config.yaml
n_head: 6
head_dim: 128
vocab_size: 13170
bias: "all"
tie_embeddings: true
parallel_block: false
init_std_qkv: 0.0127
init_std_o: 0.00299
optimizer: "muon_variant"
lr: 0.00862
weight_decay: 0.0
MLP neurons of a small language model. Each row is named by its layer, matrix (down: output weights) and neuron, and shows model dimensions 304-431. Each number is 128 + 32 x the weight over its row's rms, rounded and kept within 0 to 255. Numbers have three digits each.
A block is one neuron, or neurons of one layer that tend to fire together. After each block is what it responds to, as a language model described it from the Wikipedia text at the highest values.

L5.down821:127072127059138173127161113131130124110086151094088171095143164105161162109118071135120111160163136125081122170166149099104126128106115162136116099115129149166179100159128125109110157141109105134075094108170131137121159110129174159165095164178084102124151115139083112068113133131174118128144181172106199139106145093117098151116116126134130095075137083143087182138159116198180100065114
L5.down1263:077118160160088134111139125135137127111118127088138137097065150103157102089054117104041097072209171142105107101109140147147125175101138075172167095151098115132134168117141153133140115102187110093072142145154155198126176192118119131126175098143086135092172123121155125151103094158127106109098134150135117142148142131099091116065094112102096132148104171150123110203151152129127152162104
L5.down1460:123108092117161135126148181127114188127112078154150131149157141162176136168183143159088105129146132145087125118120163116121136150147147137112108122125139122117142187191132064119114111125155101109114109148170150138117115167139079153137130143123155166171201151081170149052129196100113130161060152108166141144130163135136128122158096126158085111120234113177074121090161135122123133049123
L5.down2101:075101081109107194142170108151115060130098083114111111166116085102104153100113177125181128116159098064103176194089118139168192072096120156188151097162157149153169152191101118079107115141107164148136155156170117151187151099087148171174095109187176085102110135136137133147092109163107109159151079122138132160146188107148112139121141123119103133100166128085087077094142161125116098125127
Responds to: Quantity numbers in statistics. Number tokens, often the leading digits of a split number, giving counts in stats, tables and infoboxes, such as 36(4) yards, 107 minutes, 78,393 votes.

L6.down1112:107131140077129163181149141100132126118157123114145102107144191133101106033150184188219155101096182126141122165119083106110126143128133115102074132142138095144114164148138151104127139055159084078086139150093144140110135094125169131112175164076127132178156132156103155139167121136092136081053104164121185131108143102122095137215154108111140130124134145043125131093148098130123172135079
Responds to: Compound-word first pieces. First part of a compound or prefixed word, predicting a suffix or second part: un- in uncommon, under, collect(ive), share(holders), co- and second- hyphens, and opening parentheses in table or list entries.

L6.down1621:119095122124228136109141132154099079114156137091166136135111099096151163156086154085115161111126151177191131101094143141137080105147150085102172120121164086128177078147089155114119150172115162120112134102100133095103122192195098148117130082111103153090131188112125146155128088083150178120125118177094158111099111001124114121118152122103151165124157146157118173154134217150134179102134
Responds to: Table cell values. Mainly numbers or short words filling pipe-delimited Wikipedia table cells in sports stats and election results (101, 78, 100.0), plus scattered word-piece endings such as backl-og and mon-og-ram.

L5.down56:080099174184099191124052191158127113108116153162115142131115098115078104175069099082152193144074126113109090093143144160079164178119119095146116118137138128138083149143131096143111106132154121136136150145133166127153080156109129132149115152140130123136136086151123133115118089229172106136132137157087199114152152160157118145106065148142154164071161111132075135117117110200130098079153
L5.down282:098097093128121106150114117102131111132148136089114086097141088091219138145113157147113120177161099210160151161073144130161158168128179100104075136096138117126169138150085103164101073075136108146130162105157095100080086096080152098098129149139129145152159132142176088172107155174127093110168130147174149135127084201107139131123145107103116100106136134178119113169120083161088101129215
L5.down2151:136073190098159163106112152119112145130141103096178134080123136108153099090136121127086120093125090189113116120125167161233163110127206147120120138175128098103157092125151121091165151123150114127163146106112090113102092164111107104129175123142097181157158086169147084109152173135084069134071112155148184156102134124083136137134111063114151079158140104103064125122132106113130118115165
L5.down3112:071102094139115111152158181130120132009124128121125135090176146131085158044048094138104108171118148161143167176126193104116146161128116142116160108158074162138086136117087117136125087091132130111130149139171080154122090121094166089104184128183128093173093085117143057114089135182095116145119122099112177138150088181051165122139104136158162094114119175123165128150133191160096186094119
Responds to: Table header cells. Column-name tokens and the line break that ends a pipe-delimited table header row in Wikipedia tables, e.g. Candidate, Votes, IP.

L2.down1788:133152092139110118141147165142143097103207138106182191168110196175053150136095085113115097127137149143092091131124150094147105091133091171117146090169154085110145096128175182087121149125110095162109108184127070103163114089098121070123124141214170122101150127096115118131120121134134094130136101114130120135172097122060152156116177157102178089176133096156081121140155112079140121145127
L2.down1792:140130089113121064120111172098138100124078103112130163139103154147122088147104137069137156142164144034165126124169079121067097090158112122183081084154131097127048130118161135170147142114085169126094185178093206201164154112158152096104124120159174181081136115099127205090127115191153122097101074144077116166122109142139137131137134115160114133126132130106069152115137168115156108114152
L2.down1923:110108086111152174098129109173128148120087087089157128140166126144087108113124137143106154141123153149171164096082139066135118111142146157103124088094115164099156178084140154117128124149104122115152099093105112110148118155092091177117138121141118102135107110176099191126064093142094164117120165165177178096109184125173112116116130110161182090145115091111135103188121155116148091129160
L2.down2157:128082059064148108094099068106179109088080145138197074192149070076146102152078134105107115116127119050152161125118139129086132115179177148146154117146115152066107107057131106212165150046177077177172108141096133159163123132104098133162138127118177157134160121098102080152086159120087085114145125116147161127159079196130127120115102103144129121141120066130129160116138117150174085092100
Responds to: Section and table header words. Words beginning a new section heading, table caption or column header in Wikipedia stats pages, e.g. Starting pitchers, Career record, Historical population, Pos.

L6.down1130:140086142094181140163125143164126104119088117186105152167115170171123100150079128178161109152126124170110151146127135147106093161139111173118106121103157204122148148202109159160085151119182178154128106141126224161117177115112144139183096083174087121107125147176157136149133179128163116127093151172167092143173094123126238138132123126186134144127151120119150098139059160131106117197102
Responds to: Slot before a bare verb. Tokens that directly precede a base-form verb: infinitive to, modals (can, would, must), not, and adverbs between auxiliary and verb, e.g. "intended to", "could actually", "cannot truly".

L6.down1837:152146158117160076145135135125077130210101128090142143108146107058137130117205102140134090124121098127119161098090041113119109138157166119155132169122090165179162111128124123140120138164173158126152142083167109089116105089101115130128131118138115116150123114096126139156120235104193151131182071126176106137159136189127158102145107092165090106131226129102127155138124165090127150110119
Responds to: Separator before table entity names. Pipe cell separators, and sometimes line breaks or "(", in sports and election tables, just before a country code, team, party or player name, e.g. "Clay |" AUT, "1 |" Hungary, "(PNG".

L5.down1079:109100133091067094100100156177168142118088145145137087107058132086184152155119128221178125107153191063156120090174098115103139141136146165164147087106192095061138138175110107097134158161114119153178113142127117136147122094156124187116063103133092156139136098176158152113125111086122198089118163235115144053107137134154127051113124105079115156163162132155190093141147183158095188132127
L5.down2478:140118063138139170128150167156183072135137143157151088171171112155145138109172150178087117157153121134120139192087121175103167122105095151098106135109097140098155115114160163105196135152163099096170122158119121128130136123152113184142117136147157088119135074170139105102153111103205152136100094102094154120095104134157182147138106109156090147100150081147143100109110161072094101145113
L5.down2972:139114125110091148081139195162119110115170141154101087100099131106102134128200200221155066152136164108120082057147092141098141174177146116119128131090132126083112171160090115128147131152134132075176108201097102142156128163083102154148125106150088111125131134082158173150133115092144142122138177142105118020131115149198168065133100102199099113106102141122079080066154143123110111179143
L5.down3065:162116118120141173086144210157177110153103145065142091099119141094108102153170193203142087112170180049181144144104113148135154140137163149148101122155093093104125089139144082127108191143108162090127084139117114171144165183106143113119200137115103106158128141112136153131100177160118191170152125150126088131153160093204167093143169126148073198108093154071205111143128134126125091142214
Responds to: Person first-name pieces. Word-piece continuations or whole tokens of people's first names, mostly in results tables, rosters and biographies, such as Dam-ien, Nik-ola, Mikh-ail.

L6.down60:159200107132155083084115129050157137117169108108122186150137133132151142013137138110130145180072128097115170072152132106160154158085063094168126130108181156091157169165103082088093185101096111169175126143125153131111092078099198130132090115131084108111125110134176102113114102096100163137164097194061163107174133255108121094160146103154101146098087147102117089111127097133161106138085
Responds to: Distance and area units. Tokens in geographic measurement contexts, like sq mi after a km² figure, of which after a total area, and ten miles; also scattered prepositions and table cells.

L5.down133:088091130102164113183120203082136119136133205098128124135114179174078112123125154130182092153151078199108047217090134170149078114166180148098134165126147154064149116174171098127086149071093156151086088148171091124123183145157085120133229108081157108107086133145090108160107106054104112143143138092159150091079147058102099117109155096134108103154105094113129190132111146111134127118159
L5.down1133:130090147115141112126198126144183113119160175141105128161080129145114159089116167099189144109131093164099089192068091099133128101114139164111076126120082175051184139133142108133149195099107142191138086079092073179141183172154141112109158194094172142141118161129146077111116123110124121178152146140147138156105090180171086103079211108092044100128100131164117106155088145164092103155159
L5.down1829:124065143098146211159131156121126161105102176125141126182115118160157158092140137109141113196088147226098092195064117098107150124150124152109126157103066149124156103097128110153129121100127077185126124116112120120073128147085083129124119130122174150107111130143118075167129106143136069125154120094085141124075091079127086108104133141161109171119133102154161166150123113120107093129106
L5.down2453:124191142150108139049146139133145173154188150119186130138132133155150145196140160161135068167187115124170181079170086195083085166110145120132142143057123130088131135128089093118104138179208193110130135151153138100152139118156176154129100120099096130148117134126123148080146136128175129096172191184066120157162179108151167147140155177115134131098173141160143103124147092102075089145130
Responds to: Place names in progress. Tokens inside or starting a city or town name after "in", "at", "of", or a comma or table pipe, such as Honol-ulu, Ann Ar-bor, San.

L2.down943:155180089153143093111118118047150106176122145060172114207056049130127093166109194104091155184173153148187131110132160122147122148124092135137150139129193162087172107130147090116151158059144067135158159090167122158135068123109108106127084123149128147170155096136107116124122159149072141116128176136136114077077052197155164131114132147100130080123128131221135156153167064116105106129161
L2.down1560:143075160123129108059138117114102119143090149156135139083144182122098142147124184144108156068141083159107133117115099068110169132135142110167067177114108108095130048090086105171138107134110153122092157124131112188086132044159136153154153127138110146144172180099121139153095151170070136114108144168120176158115138217136063125117145138085159104070176154152165083103093161140111132138179
L2.down3196:128108102148140152139155136142120091087122165152173105093074165175114185118186121156165144114102084162137136104111160129078157095151140142106113107180133158148128070113119115111121157132108149110131182149125169084100129064109135084098158171189154099173134157094130109117152139121184130133103087183108089078077107217116136172115139182105119103107158131108255075070087167148129120166158
L2.down3822:087146088164154158151146171139126116095124156128107080114100179091148133076103149144121104131135132125143167140118083131069167149158204120165089147074153146078092087111081114059106191121066127121110148091131122152103113143078144105192147139152135131121154092145127102102131118114171140147093160139152150192119109087156146079063091123158186137088112129119137117087138153187093153150137
Responds to: Wikipedia table cells. Tokens inside markdown-style tables, such as an opening parenthesis before a number (89 (3.5)), cell pipes, row-ending line breaks and header word-pieces (Dec-ision, Cert-ified); weaker on scattered prose tokens like held, released.

L6.down3217:149141134125124065103130136103099094059160110123129154134110148102143132121120159090109152124166088091151152140108110104147133119115095112115146151135154116105161085166148100120118059108078132121063101089146122167154154165112110080129149097139093166169164092091032132064106151123109135133105099163186147142147110216170098149102127164129101144124109161109069123079142130175099138149122
Responds to: Start of structured labels. The first word or word piece of a label in a table cell, list item or heading, e.g. Relief, Best, Operator, Game.

L2.down895:121132198066139123113200108178122167137085129095135099140133123100103162126126105151101077103098124123147128109099123148131119107100133124126154126177170188109157211157149151131132064136122092105118131141145155160105137087102130147165135087141144152142175119090165131125097144123119115184130142136152226124130151239151090171118074122102122120153133137137085118141158107103093183102160
L2.down1916:188156139103123159134100124088119083125139124043157148175103147158079104111081117085158136123177098153152063214112135185122137154074121169062119126152142139163146185160177134128139072142167106123082081152144173102146097112119184115146113160134148107109150098177143074126177171119140093121138149120122145126074148144158097141143170131145136108154121098200112131166151078140165126066122
L2.down1970:083109144087092137082130105176106103119088136156148109089111103115130120139119110129071144084099165129105113212098133107076119154160065146122081203139186153201180148174125092145110131107143124180106132089173127144123099164173128135141083182089155200165169189137076127150082118140109119132124192093141161156152099140189180134061147086136090150151108166090112135181221108111128176059181
L2.down2437:139144155106093125132134127179192081126090145102077159140151140084134141131085069094115101106142139115140167141120149164086114126143154164106164147120120116113128136121151106095154096153166076168132109088124169113103139114156080151183137233122155074121142124148104113116142112140135111169157131137132096123122228116160112154096100061156145166109102144123123172102112150117145111119107
Responds to: First-column table separator. Pipe separators right after the first cell of a Wikipedia table row, especially header rows (Party |, Year |, Rank |), and sometimes $ before sums.

L6.down2068:132116120103068140144057131145138081173166114138185154158116077131120126083108164142110119110121151114164192150130164091193120110151161106147116088153173120167197149123127108122052122112090130150126146107159160109172171147125171133141106150106152083140153120092144124122127147054128132181076201153127070084092174129163065168173087135084099121149126097140125199112056148155080065167141
Responds to: English place-name pieces. Final word pieces of English place names, counties and club names, mostly in football and cricket text, such as Wit-ton, Somers-et, Leicester-shire, Cov-entry.

L2.down2146:132127112142191131095109070136124136106128064126085145082130085069188168130114086150131111102129137167146169155072148146078136117098117173125118141144121090077094121182143155105099143080143134122115103134157066130088163100162111121155140161139200115126098120169113100112169116164122189163159128142166102143136156189163126119098144129163101126098090119171153123188081150105125111059188
L2.down2163:127045098116160130098136115175146176111079115157159113199110169201128125127128135096135083122165180173133126214087151192172107064123151124076176121124125101105105172165097125146121163176164121132137142104084106168096166109170083176129162129078168093119119102155094129129120109078053090170098151088122093110063185146146097155121166171165168115146107184168154114121162120151117129108077
L2.down3280:129122103102149058153094128102068201141083077116127152161104168172142128135098079077081114185149161115165167122124126191188107073151081113118086060112120127173156115102098108152097150132106135077125124123090144105118130113167196149138180144137174114156121097104150122122152120154096136164146128143120104172041166129123085157127170104133129181148150102128105097102112134157132144100108
L2.down3330:088132112079174159111102126110155145150120158176141123135071114163151131159158067114069152123113134107080185149072110135162152144108176183114110141105129125071102180152177160141116178120087137130144099120113085115089196120149128123193191171086137114113152071145097129114130141159140126145140170162141092108088174143188096148156123123154157111146148116099114164066143094224161074139114
Responds to: Numbers in stat table cells. Numbers in later cells of pipe- or semicolon-separated sports and election tables, e.g. goals-for 77, points 111, vote shares, and in-text stats like 93%.

L5.down420:107099118150128122152160107117168166101114151212167094093195122140118175152141179132160157112187158117120068130184150188117164099135135186091166097097123138144135205132148147092088134099125160131106092083141139070132133075132131122145135090140158152113111123177085143134107114143153166076140093164144187062137127111118167206084084184121092104121057103167110181192101082119134158104144
L5.down3663:157177120109111144132142085082177183072113158180107077102100079157098126068166093102166102122187123176149091089124085100119113140107160176149131093122160125130164158194126120163094113077071126115141122081178108126126077056125140127188121080119139099066108100169131089160071146115106182075077125149050179101210166156124105138145131111123126090136143103162104112169139105092123150130111
L5.down3717:100169093183149118201065121078152083079079153136148113145133109135122136137123144076152074131125055149154104137214134155111132106057125153142104112121181098115140139143066115122150037057141155113151151126134195097123155094154054128166092111125144110122144113052147145168167152124101144113125101153141175027166112229164121140115208097105166040146123107101137108123134124155120106127126
L5.down3804:109133081143170141114124136105153170135110129155129135090096052173112142095114148084144125129144134154103084141155092099105165157090169150120101166108093103180215135169072137106103088145133159149078085137171189090163122086111096079149095121144162117150088119145088144147157121134132142118159146130055121126195161188180078144139116124194065099171100138095142118115153114129130119169124
Responds to: Predicate adjectives and participles. Final pieces of adjectives or past participles used as predicates after is/was/be, e.g. symmetric, smooth, rectangular, pressed, reduced.

L6.down1769:129120126139125155155150108075163124110146157164106061131155141100121152137131135167210122147100124127059149115169170160130183118123103195100145136113160169109137173131149126157130075103084080112143131093135160131134143075153110152159095122209148155128181086148125146155117097105180203140098125179129159097165141166103066168163124161133147110109146155212076183168124119135075088192124
Responds to: Predicate word before preposition. Past participles, adjectives or adverbs right after a subject or was/is that open a prepositional phrase, e.g. located, based, known, only.

L5.down14:111124113138162115180180117094131061157136118124083124141120141146142134169141148108131124099161106157173092204052130135145138144048103096081141092129114140084122088149151174147165150094115096126116172130078130109119155126082090131110149089103132114131147120116128155121138214201114123143050117149162130105089107190111140165168137116089121108179138105144101114155152148083113176130194
L5.down1391:112167145110118112117131153108124142097149122137170160156127157169067099141162132104136113124107155112130162157116121117086190082138162121106169131056113142167128159067149163186108121180157128152057105101165146095121113136144114200108141128110102149111162188155149158098161178134117103093167132130101094112094130159097082089144063115098158113156188134086151138143151153112122132129087
L5.down1551:065175130175127139138139152105056095141123135177063104196156139129117174152121121040137171162101072164144109142128138166128106148137127079153163169143126172113103155179086161131175081131147140138115115115155145153159134114221176128123126121099144102138148185185167147107133113158171070119094201120143177164159159174106125142132128152123093110158108190107152187173136144103156092124154
L5.down2840:157127078124102102122154183074094088109147162156066106112121074153130107117091163131113188134067102158126064168129177160131089103191116127142084127123121148105151138135128123150175087103141174132127136145110170062167123153145155138121144144142136090182092135096127123154153170120181126143134113189121131133162110255144171121075162091137123093097128169134122114146143113117132107124148
Responds to: Stats table header columns. Pipes and abbreviated column names late in wiki table header rows of sports stats (GD, ERA |, CG); more weakly, predictable prose continuations like World War, of.

L2.down316:107102100104133119086105088166169026152158216087147140150114147114098096121108120126131123115165140122171189124091088145114085109117116109111162180156103109138133122121112201136139157099139081140098091108133115112135103107111148074164108165121106131148118092151149152145120121093024129153114110137135168156047152142120181155105108119111124112110102099120149113199131171164122209132118
L2.down2141:160092145140191155069157138036144128129164144128100153140134165087093108081093115076140170056109142085179062135076177111094125093136079122152178116113147131108097129076158137101110116139121135143115090125123161113090106159150159162133054109105054161125136105139140177066064113142191122125121094135128186137145120120112186151170098071146104134131097166128118101079091128152117156147122
L2.down2439:146160093167140139116141163154164056108094133155168133140161124121078112056110108169147127150119116130168124145076150122121138108139128134046114122093177149103094140137139172156124104096157148091122133127148101140150154123073143124164106150118105187081111181124120079108114123129142085111125069174139151181120111212128200123085087155135136161143164109130161120125183162128169170134113
L2.down3281:119125126108165148196135171142107106124169083119094140178138058172110151087122127073180157165094154099156155061162103108171136118086131110133136061120148096133150199166103096094127149181127163088143130144142101178080149182157127126102110168084106145121124118145163210173099135095191136131136121111174127126119104103139138111118174190139118053141092090127112118159141108157104136115129
Responds to: Directional prepositions "to"/"from". Fires on the prepositions to and from marking change, transition, range or direction, as in changed from…to, up to, transition from.

L6.down2939:144133150148127102143160093144124113170077164135140119109127109107130116186133150133102183118194172145192152087089104042055162150122127200101140103199201137107164153142137116086129087129059128142132105101161113132102141202127122098125136162169094097093160146095190137042081156188192089081153156134155107085111094163109182116097123160162118177137173102045140117163128156129095156121143
Responds to: Table header cells. Header cells in Wikipedia tables, mainly the blank column after Party in election results, plus Year, Event, Chart (, and ( before lifespans.

L2.down62:148112184095099188070111079073101098086114161096190088127179175171117138129070135100083144132129116107125085128133118196128155172123137155171149100194079155109140101104170141199115089128164151130113144076087170119148095113124134137184137162133129112104149104125143176150082082139125143090143130097189121084128074011140181111121163168113163132162122066131139119167160156167111106169153
L2.down143:151118079147096173159091091142132162125173124112130170089089150145128170072132145129154124133109142096080077175168068136136127113118133132128135088145143181148146163089060082059120128139093149108164122137069112115135086161104111043137098144133142111161156114174099135115149057165149123126095166064125147158191145153073106159123080114152106122144096134114108125176169105178168148166100
L2.down2570:067097133161140103113171148132122136096126083155063128154070119124126114129126165099097112083109144165134057121163221127121097177130106121141115147153084099115112143111140153114120142114132078148126129137114129142167152139155141067151214112176143142115144176149134125177153088146087130167129129143095090154125107113128138159137069133118078055127099153148167141114070092091127120110093
L2.down3632:169085103144118115138128101096117189112100104092163153164106187169105141123142180132125085077079102125100140152145180150130142156163160118139129180131134161120108173132145046116182119131180136074154197138046172065140120114139137167121138173148157135162127168098124079138130106102153045151149093158072076106130146097115097150120084085092145163063039161138134137170154094166138092177116
Responds to: Under and phrase openers. Mostly "under", as a preposition or prefix (under-21, underway, underfunded, under her name); also un-/anti- prefixes and "took/take" before "place", "born", "where".

L2.down620:119135156089098113130146092156108131072174146130199094111117128075187123196099125085120073131118108147116108140148067074118104138132109154148159189138114117093102146116147102191085162121170147140196124124132063140153188168156092161097121116118103152135113104087072216089140186140148139141113157087122081105148189185133169154143108145066098157109125065073077118117097146159137117132108
L2.down2229:165081087140117163102106123120151152157072114085107114054139129120169136116135118114084184133111137182085090130146166104151157164131113117143128128120120113096130184147121193053142154080143164095142139077163103174187082142112127086104076144100140148115169077151118134179103102148125125168089152121096067163096011138115200108086135107110185088142052163102122202157132111123139179129141
L2.down2609:103126197068108111125094079125089118133165082053094110134102145151182131155125110094146129113171100102132102138131117127074121161140088157164163138142117114160094094135146120098142106135081151181153101113098108125141142104166146174103112150112111099150150099071094110086096136081097113141160143067107129154106082172174112134117132053177145159125114152141189154147176084160124144138132
L2.down3269:144122203161115154125141136094148177079138070126143148150187110134149070183198075064165154163137135170133072123106100095168164119106070131145093150112137128030109104090110089121132129108156130062203156100143104077108138198133108151155079112115052132130083126118094081099105185138153081133096145139135134135149146089165186122094094206105118149069118118113176088147204088186083135118089
Responds to: Paragraph and heading openers. First word or word piece after a line break that starts a new paragraph or section heading in Wikipedia articles, e.g. In, On, Sched(ule), Week(ly).

L5.down1270:086150173162130102117201156176131168114132104112133185141137158098119183102159140117151178134125141180154093128136177074121155133120170146163130113101173142158149172144176151161135125060129148131099172123159083165136075123091114069112165094076072155151071132155092138165135134126143127131062087104123143133203132087081118108144127136161158087125100104166139123135143147123089097156119
L5.down1898:111096146156103159133137158097145121096131184122161108136038146176125136094138156052180157137119218125112144107121111055139096095119122157068125085148171126098176191180147099145115106087130131067126149077128114066151151132129100118128118104081147150148156066143161144140089094182103128136120162158165123162142158142116134130109082137128114091119148124161088130109117093116094137174102
L5.down1944:123081078143168158093149097157088127046125115151171136107123167143143113207084170154142136120083084113100084186145116147099140070120177124135102160113181143121172153116110149113174179119137144092151115176101095113121135124077175078140142059149130112104105099187136122096124172123117125135130127175133181157103172142107181110135123136095119139148129078103092127142097117150152137164134
L5.down3453:119123129118118120109108122184118091112187130146191082078109181112163152123147171177100137195174117119123177091140095073130131149141139108074150184117082109146157118192138133148113079063083074136140103131108079126107135138114084087140090113100111178116113107101085116075109175141118110115088114155107143150080113178104096119113119146151124142147185156153109148123122138156118134094180
Responds to: Section header and column labels. Tokens inside Wikipedia section headings after == or table column headers after |, e.g. Overview, Description, Plot, Exit, Release, Surface.

L5.down626:162124092143118186078179123178137098123142145090134169123131174064150089105138162124176166120147156169144212189155123143161134168104171173139128164111166139157143114137084139155173095116071133129115102138137136162128086123124103080123146158102118115151116141163165140102070109124113125132121192125091163127131079210177122212139122117124157144103125105129153172058087135084096091090093
L5.down1471:157140074214125131131158157126125099198145213107092150137101106107161156142113147082154123119094072122174158101176119128104129106148198172186049173135147079157148119120126144155164009193128083167122154113107136156119097156152133110110115067156127099141137145050181087140131156176128195127122129137184119171161070149181136101103130094134180147173160147151093141128094092195182139068152
L5.down2207:080130145126151126112115152131124138081062157118074099139210128064104130112088076167155090131135064186094109058124147169130195137146111177152141140129149173159170135161123098113194208171107123117090114121108141152098121156154151111147170150166116113131145124101139139139160140191134175105100126115143119096158128255141112133136161112080133113172091186089134121102138098143071051133104
L5.down2336:155168119101110098113183145168146097071120165135068096077140086165120133128134153123154144044173140134143076125102150173086127088133158158135132125155110184094138083158151076136154128120123156148147099132090161137099114116159169129156154132166148213151135132147102113111136100121067173154130142153166121122059092231144133130138129147129055088083118155142094079138182148123129100107119
Responds to: Election table summary separators. Pipe separators right after row labels in wiki tables, mainly election-result Turnout, Total votes and Majority rows; also some nouns after "the" (track, sessions, first).

L2.down989:143089165075127147131094098109106131116078121157148129183063093132127161135153132199130140126129175069190182158152078082127154156081085171159093117135114138096179102125158113139072115158112118160111153079124151144135126158068155186153082152129106126127121145094094201056121158160131131170101175124168117148175152092119097124153134194128138069128143167135161031165110103145093055144158
L2.down1137:099163168148079104047123072174209182132118107087134126101119129085113135126107161115146097164154057123179104137208117172127081123117121153123146084157177128125161128151118072094082059093140149108093116141132111177144130128131138141083123147121092153102139139206109118112108158163101135106144121169161144065151153163118132133098158119109090138144160151116136169123111081109122135113163
L2.down1393:129190131146121212105127092110143169141131151117126168188128164082096099078142137091087104105154071156145156186144126118133105143146158183180145138146137186109111104109131091144133111160117135110107101116112148142157122144149096146094106126128058096129147142125118105101150107169104172083135151116106144067133141112089123210121146108092113126122064123167169134105160120152073152104145
L2.down2617:224140174162122130151118180142168120165131056096188130130120144058094128123172188126064117119136170145177112159084150095108119098173119155108085129100166114177075056126089128148125081134158102123132101104156085134102114151067117121124202164156114119143122084078150040087072116136187106127074097148121128142131118156075095157108150118098059155060102135119177089150110108112170156132130
Responds to: Proper-name word continuations. Second word piece of a personal or place name after a capital-letter start, often in tables or lists, e.g. M-oman, S-onia, W-ade; also modifiers such as Eastern, local, Muslim.

L5.down735:108164148131124061114126149128169131157135158159104105141080168115121108116086127180134085152184109117121158140180155167136148102095132128114076121115112084173132122145167166151093170192121155157158127135156154118165107173139142105180149128090104150146119131169139163183102118118140176103101176124155104104191172000096113088141111116055106087153049114121109124151107134126091075076091
L5.down1003:113180154125119140151147154062165169160080212167168129136059124165129092073140115101126136095153113118139104071133100132130154132155117116100090104110110094148165127132126120127123120123122224133122161150164126126197114151190167150176115078086156102118097138143125109158152132142148126114135143125190200144134147066150158085129105174086145155108142090156137124155096089138155130125137
L5.down2577:143148125096078145147205153096145153149125133096154162125060115200122119172092118137188076174158124093124117100124103114146104147139125135188075123123144134101135142139116089179128140125131179127091146081155106125129125178109129169177075155154117112149093144122139124145134122113125119173085128148080146151102084000144080121136148111111151092162077104111110127129136109132130136094090
L5.down3101:131095155152086130140140134152106145124100198126144181089086118095140159112127190156129070131066190105117169105102059094190188125114170095145139117113079071114159153132066119133158189132138174152166127132142103079119150172185134115108116119080085137096113120129155132150197108153145097145118141147165168133124122000131057110149126124148106102177110127116121109161135167103154153097128
Responds to: Before subject or object. Tokens after which a new noun phrase begins: clause-ending commas and reason "as", and transitive verb endings like convinced, blamed, marking, followed by the.

L2.down1729:104151121112077120143175063102160172117036078132109138110138110102144148109164134150140124179112118120137116094142135152138153180081107194108085150162142113154103167128129162095105145173173151098172173169118066160075066122144060137161193181129180174086110084106169113081161113157161135127080107142143131112108128131145108084165183128092142113174122128186121187144135139155164113103131
L2.down3102:173126164114171072082138070149095122154134111165154119156105124173110155146095114110122110077125117116132155165151117130115123055103160096125106167141095172156116131110130118118106066089093167114151139081161136167093175115097042179148130160165073142105086097091087118181114141155103130159105146160083057167088152081175109150151150072104116085119121126197121120126094102101129081113129
L2.down3162:110090114102193148153096121112156122187215120131116103100161112097102103083091121183142138135106168129169118115197105118096129107100142194125111076113146120130127112175153165131211147139117109085143109141169109096146122063051171146136193147079119156109086120150165135117152157135046070175094124145129074136124167108128092107111118107128038181089177145122111096128128135090132131100106
L2.down3453:082150118094104120114097149126096180205084161079177058139090162126111171127175164127113096071190160142117116131089074151176170112129166163106085129192155122105125155140144125118179131110127166103062187123143115129125132091171124165150153108112106140093097133119117081147105092138092113137094098107128143078140061081067118086138108155151079074150183125163145133136135218156084118119129
Responds to: Verb-completing word pieces. Final pieces or words that complete a verb or predicate, mostly before a preposition, such as took place, requ-ests, dev-oted, was awarded.

L2.down744:068134160140098154077138134099148160174107113136159069132198150136117200106099173112160139169143144128092104104108133071120128116146142093179144109141140187103161101100067138180107084080108152154074139137105130135193097169103140194093156115154099166167112144131157117119099167147144097128110155101128177131160184106094139112129130104152105108117175099155115139102110108042166156142125
L2.down1207:161167153080064134111118146131076166105187193165210149157107095161124122133170142167182071154115116108163126177077167099185093111137115131122149072098103106136116108143070111116145180162084128142133197181128159103150138132110096163078117124079086164110154148085141087146111060118121070126129124110132175115139102052081036135162140141191112130114110117154122159128096182178139120157116
L2.down1455:087115141134184128117115116125112104121146114121140147147151082191136070145191175116147090105191121128154124156182198172131136104100065180115136131040106134125121125126122098137161108147127138119121124169149121102147087158110119120102113153170130141123113187189209169116092125065181180092105143187105169119118153106156066199102139114167117177196129101158136090154106123103073168156100
L2.down3157:091161097089089161132104148136093119126084141161123120181175144169076137116215136138165106114162118086142110182147111157130105070143084132093157094098171069084123158098069076154174111175102063083083145158132093054125136121070110115150113096162129099128151183163128102115181185118136106146073138114091222170094101066110127154173145154132070135139106160143144144149076151085152126136141
Responds to: Proper-name ending pieces. Final word pieces that complete a multi-token proper name, mostly places, clubs and surnames in tables, lists and headings, e.g. Linfield, Bradford, Avalanche.

L6.down2016:172118119055156136067149104135118151138053162163124147132117102119115064120149128146177107130164188091137128176156152102112147146186185148117138116174119140201184122167145125153096186177153163156126128136151170116112173112133146108094128028088074157203102124120132188114107101158111092054141173142099109185179134128161155053113103125126135134103064145138187125142167163133112103070153
Responds to: End of given names. Last token of a person's first name just before the surname, often in tables or name lists (Jul-ie, Rebec-ca, David); also team-name colons before scorer surnames.

L5.down560:129099176136148130100157108147130152146142117166135119131158120127084116128159127096144136133122100155076140075135135176103142151079129155115146190113177178142154157159084116117143212075144112105166111092170096143123136088096144123126148126191150088140144126112150104115159099130101158091145128127201094161150152066131205144119125080150120146101104113110181093172097102158107093116150
L5.down3256:119117166132130108084113147092149167095086060129103141171045141114133065133129139131163116172121164096121092135157107193116133140153195145085145123055103140188092187150086167104152108210133116073131057156169139099133155115137189131091124106157091128135121096173090105108122109146129124117128185163202146111125081067109198141138111074145119149101142103119112091218122186165128107142146
L5.down3666:129115093134162131070123078139152149132129129108160064144207046093108095114148133179152100100083059138081120098153158128125142144161116067179168184166145156141171175147088149141135108122114053156146084153123101108148159120086162123118099114227138094108127180138103101146129172107200134125120092141111194113155129136124133121128146101140134111108100144174181104122115138110177140116154
L5.down3670:158123114114082088144131145109176176181151151098117150173110074088099102127181166128159141190116135200064119113152113097150110186170118130093141128119146105121171157175055180144127166168159149088182077144097132104129086152143133112115147141147028184100083078184111104100071121163174088108112164077144142128106104113131122164158129179115110163067132124115133116127065072147143159126076
Responds to: Slot before bare verb. Tokens right before a bare infinitive verb, mostly infinitive "to" and modals or adverbs: "to be", "would obtain", "never sing", "fully besiege".